MLP neurons of a small language model. Each row is named by its layer, matrix (up: input weights) and neuron, and shows model dimensions 0-255. Each number is 500 + 50 x the weight over its row's rms, rounded and kept within 0 to 999. Numbers have three digits each.
After each neuron's rows, "fires in" lists the words (lower case) most often at its 100 highest values on Wikipedia text that the model never trained on. A number after a token or word is its count.

L5.up639:526524565493477479451539578610501555473524538500512414483434512444520493513502451478522501421514549514577507526518514510525441469503552411532525470534530488531550586512461514522585527356476542522459494585445501585502577394450500471428450434540560486529438505518510432592547491455546521526582471472495558506506461510471553475529484410459542517467644483437505532499455556523579481472526398464493496528412482439529671529464489479424389532440423506548469355516448520480512449468432401455571440462510493475415430447440511502451461548513549498559553548522565474451459443486559538451458548555520576480470458459428464518492429477491431567532536534518526526484474458482547516467544478549522405415450459437581469499445494570524600514513478562456492450618597556490482482499562532
fires in: "his" 22, "s" 18, "who" 5, "were" 5

L4.up631:449536437452531413472464520542511583436525493505401411432482536528500505520560520541498626501392568474609506522508475514552522537471466500504559414440539398557461451495405526482595473504488449542531491500515589536511479523449550587419508521557466506492454496499587533484515503443504442558450567518586575471465449449530468461550488490471454558483497489552525585502462438526451548433480453502512483564485522551480536512453612496538544526541424488526531428440567466373544550503486512517477579513534466555515347481537473430581496517449508469512509505549479541593517507476469537513570585519428462449397505458506540492495419393489481467421429471459499608478591463485607516504458413480441469503472401484545459491493513545463630470492533581507486496468504369420535453491551545
fires in: "of" 16, "founded" 10, "from" 10, "signed" 9, "played" 6, "to" 6

L5.up337:499445487441530469427440537479546438543534523512528455390464600449575479474587583432471528430500446539590413435520460500499502472576497457506470562500588542483428549398461491511445544390429523602582471566566464535487479584452555476539487559416460558441490552548556501529498487506504352454460440408539485506485514448534542499556516487366411530507548557447574509500475537481575496529557510433522522578476551459502498535482508529471515480569561518508532460530530602525473454472440488492472584410488466532527442558538524620461510442505414439381538476536491525442513566536473501432559534521465562476547544472502525478488546551485496511591567472486497508480497487503591539427551459570537496447477477467549445425412495492489588530585521492515426444510401560529593527526569504
fires in: "to" 33, "would" 6, "only" 5, "at" 4, "northridge" 4

L5.up1022:502481532475507469487499448520521489451541542425476393454504571554511472512480486511524497445482664578457582456466477532569556511535475520557490433591495539482502518470521511480506466471489517533480539563498529457486380542443517440388481445503515646470537552408549512542485557528469533495462523436568475474514508493619590446524450481464532553513578533568537544399535471587452536426521541559456519433409460391552485459470523529465470488524508522447514484447477529454559558451415411497520561500540404547602409475510398569504469464531514461571525438476549504535585448519560477457470476538557574563434524510508496548537486519400553468529535532500554547429604414456535449477576499636575482465497480481505502446511544598560509590440587514506515572494572465493518466566499532
fires in: "there" 47, "which" 19, "whom" 7

L4.up630:508557497470539509498471483519479457616471480454453407451527505589516572535501470545436562444389468517523567559445401491536570482524538487538507472468574541475470505541511478480558492448480545515500481570509491556513387475563567516433544395461487481492404445429448458482502469516514523505519576535517460469410466478543538476526493485530531471532533581496443461503527570518495497473519492517508545402394528406496622471514436524428523516527545556482534507503472608466562329430511452524443507580575542525523480366426400467477522495530566515392501430488562435473500510495483408461525490528608548492590514514426499561455412466462527458463541504575508453401549445520452529454496402459485525482461514509469463547499453534558528632451399474487523443509490431520563515461517608
fires in: "there" 24, "they" 18, "we" 6, "daily" 4, "rexall" 4

L4.up775:588490499526429479457465533501463436429499481414470518466572488551504552523553511506511480499502480522505541437385480570528469558510519428488475456570537489594483483518410519550508557467480487529583521480626476453641486485531517466456472426499385473499477488518522450473582475506517543450476442472505576488532436415471432476439435466484556501587514588486480471514502526531543475504443501527445544465438432548422494499468590489458563470480438564594504431541465528561496460469426500529428508451673449608451488549604474554526507550538445506441566531538496512551565469497455457477462540529505522533519545515511575345472414480353425491477509546497438553427472538490508499533520531518569502521495527554571500588524478563560476505590566555610572486545492486491535438531587591
fires in: "the" 100

L4.up432:462579433405439472420419434511494566483506534555554495431466449483505482420590537468514585469520426548565502542503386575543453502446573481474606505452539444495531513458558530502542502570483470568551490488505481482487460424505541560550336546524615533494484461493504421482406533402455499571419546445562557421463476455544483486475528470512493510484580497475450558526577495502417490516505497392449516528475400449449543416500551547556515438494461452539559497480562486444480458498439561578460492429538464492537412484448531452478441419561556470491504446487436556496572439551587540472503562624431555529554445577510560533392454511431539474507531521533505524427476472487523481460482493527467465402458504548486408496549554550470450502532478601554574434547519457541535528505491532
fires in: "to" 29, "of" 26

L4.up102:472545599508411461526483464500515460437546606422541501511542452555498559485446497635511515608467487558522546492531542579458503583535465494471540341559518451567449544470464524554567520483520494531559597470522430537639469541502495579484464421526457623468505553452541460518478486463443463523546458563531550507438468473493489500478420563428517582530463550466589491620487473459515529532494578496442525476359479504435526471550581441446458498490443539527543498514494518578493426433528490496453479460599432553531424465532530586512460560525490442532502507430492505553458501534583489503462488587452499506489561512559599498460467450440387508548513522488550571498515407570529521459543553535546474452473539611547469561442488555480493534526570482553552409565441447520466467474505480
fires in: "the" 75, "her" 4

L4.up50:587480509466501496491565528590445462554441431495429518471499510556479486565594549431448482465511462507526558489494464481577506523507444507558460598442506361519498540542500506464512444430439542489495459548534484572497519480503530562543511508450498509459435459437481471486573440553438449559490441499582476460461409519458436441488557439485541523573573515488505565543555496450584550533474485416502518428508429440448549456580504548437428480511501463642489464453476581398530517436475436500487489510557444516516486534631458481575422494457486522434567412528545429495571459424523568466468538534479565536488498463345562435514550495468475502603655587503468558524490501508504455499545492455466627465555428554448471496543454516560559567548500495452511462579552439536550499468538551
fires in: "the" 32, "by" 19, "are" 8, "ft" 4, "american" 4

L5.up847:492499510531470481543455490475519485520595525491535506524570508506484502490498472574493491524463498489497421439450476503559425599544512409517559578553450460533483507515476564489511520392412552491455496531500659517588605567611585463572468521525561506468485550485613437503545497470534493488544438528552563486424451488533545478478451427572577487540574540461522473509479493507513504520569467492562591460449456507529561517511442548436541388558461476562442520500507436506522541435478436533512503488586580536491383525537553711429525558439519463434568587473519484502501479535478511513509450534482580530505452412467469515524486499517573459490542559561504532489437425521573426544500524567554469345447470549447478536538511532516541587419537548546483521587464511559553507498527578
fires in: "the" 17, "what" 12, "its" 10, "w" 6, "a" 6

L5.up1011:480575488544393382519442479524458622458547549424501477463505478533567502517576476511592540546462497480505451406494403501468541530511572469548520429484441494532483508533499518561508533527496602528474358539592474608594462516551468559443426487534462599518435492546573501602556465444477484520466513507536564500465446514499462451487446537542521505519541492486449469522492450503603582571499445482467488433505451548462463527586515481539546519560422595631583570469583426474615466526460505538465593532592469527513463532526457455437441487520545499438584535497549543452567531508521524406502427517463560468542533545539484348517440513454433556489548494522528511447433546443550508546502480516471509427569480545540455483470488481556481469515589500504447439486550412561501492461471563
fires in: "in" 42, "by" 13, "to" 6, "according" 6, "during" 5, "under" 4

L4.up889:567459528468474488404449486446439523375517490554543493400451480593505636469534421529468494404473494489595419495495395500561577540451453467504528567455503386550459474528476549532490468553479521582539507491508468538510507580510586505476502453507566491452540493494509467575512491511435448453431524483572501470534484481413425502544483461543487605545512512524483453470463510447493535485501518482444550569498457473342496497490479459548513498533473539562584531541491486508567505481505513572553565538557456480508456480422359581499532475528415467386501555564460528530548580582544452504465524525480545475474568362566445539390435472449497459464498561523427461474478479446621440488427424535498497374503453578536477504503498464527465492544538502567547540540497485563478550535463602
fires in: "to" 22, "at" 17, "of" 15, "during" 10, "following" 8, "despite" 6

L4.up654:459512516418474414496477490483509449587525495540490458459486524516483480490569439568504507560447503496556479505553424472500501613539527481534429474481545509558492509486496477366498477510374567584591426514584495579510490564558589493527459535365560516488407472423550428502455506601462477474443513562531525536398434544424519478438492489424505572516603611462573443583463591505494487532441561462498597444506453448540527549526437459473556460436490488541475483558518482491535503458438439515520624462535563488588446502524469626491453551418497457442537547581436547481524456474469400437449505567480507530480408454501550446570503403454465437460485509510547491511466538464476456452492480535533596443466514568464510425439547467477518576536508573503505588521504557515524510544473482
fires in: "on" 24, "at" 15, "to" 8, "omega" 4

L6.up699:520561432425547433581481422497434522454562487494531448522424529523508577524496436499503475518516461532445437562488448463559538488544413522600492528481515450517474532473471417507451604491506551488481458574487500504520542586438522592441435433526495541594553504382495541558460470523483519402474499498519515436384468480586468469496492554508417645572494507500480496478489531546401491549527478475436483363462451464425511491585603554380381528490471521488528489537601428550540519441468561590550540482427446480556544471521533490489487372517494478487515538521570527557541470486480399441524514494506577530500585506489480458559494456394448537488558578493577469479472404521567478528506521492537586478423482542492446476475505434416382559498507466522455517568481508490503558491511472
fires in: "of" 16, "there" 16, "obligation" 7, "vowels" 6, "initially" 4, "obligor" 4

L5.up645:550528551543488473383551500589536564433500514469504483480517453583522456539398512471482503549517500500504547477499449490515457491475512458556527584558567461498491603495408582491567457467528618590519591592544402498492444526478561519532428476522519464472491514503460448508573526521491518523526467514514579534482518444560487475497580507534565538533551567552422466578460526481553482439422419423512582434453536495500560518529555458519556591415478462496535392530457451438491479477492413531614531440413469501409466496612540663483497505458589515457539395403467467537575443542461537474555583459501575602489527445405568497537472543482502460555408528543491486468536477497586573511470470563457473474482518509521465533475479482583477519466526432490507568527551413523528418473519521
fires in: "of" 38, "its" 29, "his" 6, "their" 5, "s" 4

L4.up940:443575555490526371558536431560493530425479540501540505535560574493561427522485554482517638492535433490486519469349569469531445579526479480480438576457531446486376584574490554530479588529475493574542576492560563565542528524457580538477449571546479528486555540562534458539509512551536475475496499542557530439453506437488486479480440519480568602505524484498582509514553499464540523456495510468468578481543501565459470414460580523509452557506464553550473544544596471525494488503596489468494572489526447490516458461561517516505489496500515411463605462598447534457449550466491514540524579534491533458501452464520479360453516569374420510525497523562474569422468444468463427424501489571492504376515497503544438466429489459423474495574648479549475420503471559502505473503561502
fires in: "to" 50, "would" 21, "should" 6

L4.up172:557491559498477479546483439459515493472492468543503497405483501491633542498488438548456488556510453558517529528559442527480586526482516510531447415568498520509468497579536606417523459424455566431570396587521441592421497492573565542540448436483601537421483498445484498567510512452486580453450461558490520407467484485483418486513487519485524492532577507492432584526436526472451510548454532472471564524527468494460444551576570473449448449502453591496515606506577515481520557545451475567511580558514438465438451514471419612418579550460573481465561519492577550569453471573513439510485492508523453564534523456429505473552454461532482552511495482446538449536592541474652552540476544450429505443478490520453457517548520489491477464578474588561510440565577541547508585494433366
fires in: "in" 58, "investment" 8, "inga" 4

L5.up246:510504568501404372519469524503412596473590491588465442543531516513487565547565529520567440505504526619480453518485554485467492537524580447431486444511519433552503521602491423505560454529466492457533473463554478537520527530431507521533482586498536547478500501461520517543515527500481402516389587586555517559472468514527510454524404478509495448460520499494551522457486533569397466499523556451462502590570403627422463551507483446505390485511389534496543471406517419524494514447534493533529511512644434480442363490509439479515490521573466434539503559529492471537529515504616458490579442541431556478466480454491511543537539452512371496561504534373489480471516427501539433415589506533501458427462484511517470442530563550465514463496530503530412511502523390576494462518504537
fires in: "of" 73, "from" 6, "chief" 5

L4.up407:487543594545409474473457475452551503469557519516493469460509581539472508569537589513510549502401435435567517511420408536598507588505482449497419496519605464502530525458490461477534487456470564555637377477510499590462407517522565447455392433517432507487416511532514465476515490542477557564449475455518429500468429423514475470504466496519556516528500579473624449555474486482463487454492508565472632510581435433521476541495501487460554504424502550489533535540569491426516591463422508530433469455488450504544476475560603573439440444494471406490590524561485443502606464450486530493473529490505536537531425495566485501464414550416452539493453450431505502493416499452554528442469403419532491472497531401543450537491480519548529489440555438430567480453514564574526485471534584
fires in: "the" 21, "a" 13, "is" 12, "was" 9, "demographics" 5

L5.up646:521523545499515504456529500526512484450459427441520500504494535450527524517538490574508515526457563515534438447513518492564550592619549551429513439524509500503489481471454388538522444458483560525544432516520491538492414558466569442475402468538469571416507489465533456517505606542562511489470440473489457497434485364525538454477388472581467515486511634510567487540535487507514476555450445427453520452507476538479542553534464412422515509451546499465479514504461580468526575575471512516532459468530533495564340482483489522476482553513560450511558536536396533581466462475529426520574538522548517604542572424494453490564519524437544534495472433617464533423592459532565512390561540529457425449467474444447480402419460552564463624500462555477598486511527442362543505494473495
fires in: "a" 17, "based" 15, "with" 7, "there" 5, "make" 4, "makeup" 4

L4.up148:504506510502433478567509525456471604458471493513493588469494485477492565633431504471421555536534417536642431521553467556524554547460468418496495429561472496472480466562489540383538498467441530598545493544566456575604380549556512595558407429442615463500373532510544404464475483522469535430450455523413537472494466423492452471459473479518479437453518578508541557456438594498430488500552470522548587611488563507480513532553533445431447570467507545583504565463476442487501592474543454541496623505518422383557495528561463489502508516469442525459562542576402461548505565469508459561518555535470512508454491470560527493476510494508447547463396460503451512534479528528486506401530499526476533453492463504424477486494528480514529484476566544509469471471550535512595564472469477
fires in: "in" 64, "tourist" 4, "festival" 4, "average" 4

L5.up958:499546579480462386397551390573587594434537546529558402386498493531520521499592494528480464399490543532538455502515489499490599548494431472422515463460552507461525507437437477538485579615512511559542469444503505579506486541472521529504501572574426503479512455454576405501513557497590419543465607502530519510492508517510552445446520496496433502480517573528544494459558418545473533533482476441457473488464454599516471544514508419475512531530427521601453450405513474432486504519462448564442468517573436578480455527501406524524506507533539382485518527484563512466488492511507512498499463587620542380485511473565561566471494449552442476544519486451498530492508431546554411446477458489512361425449478561506466510509489559566506503534569575603453480469505377467460447510503474
fires in: "at" 19, "to" 17, "from" 15, "of" 11, "had" 6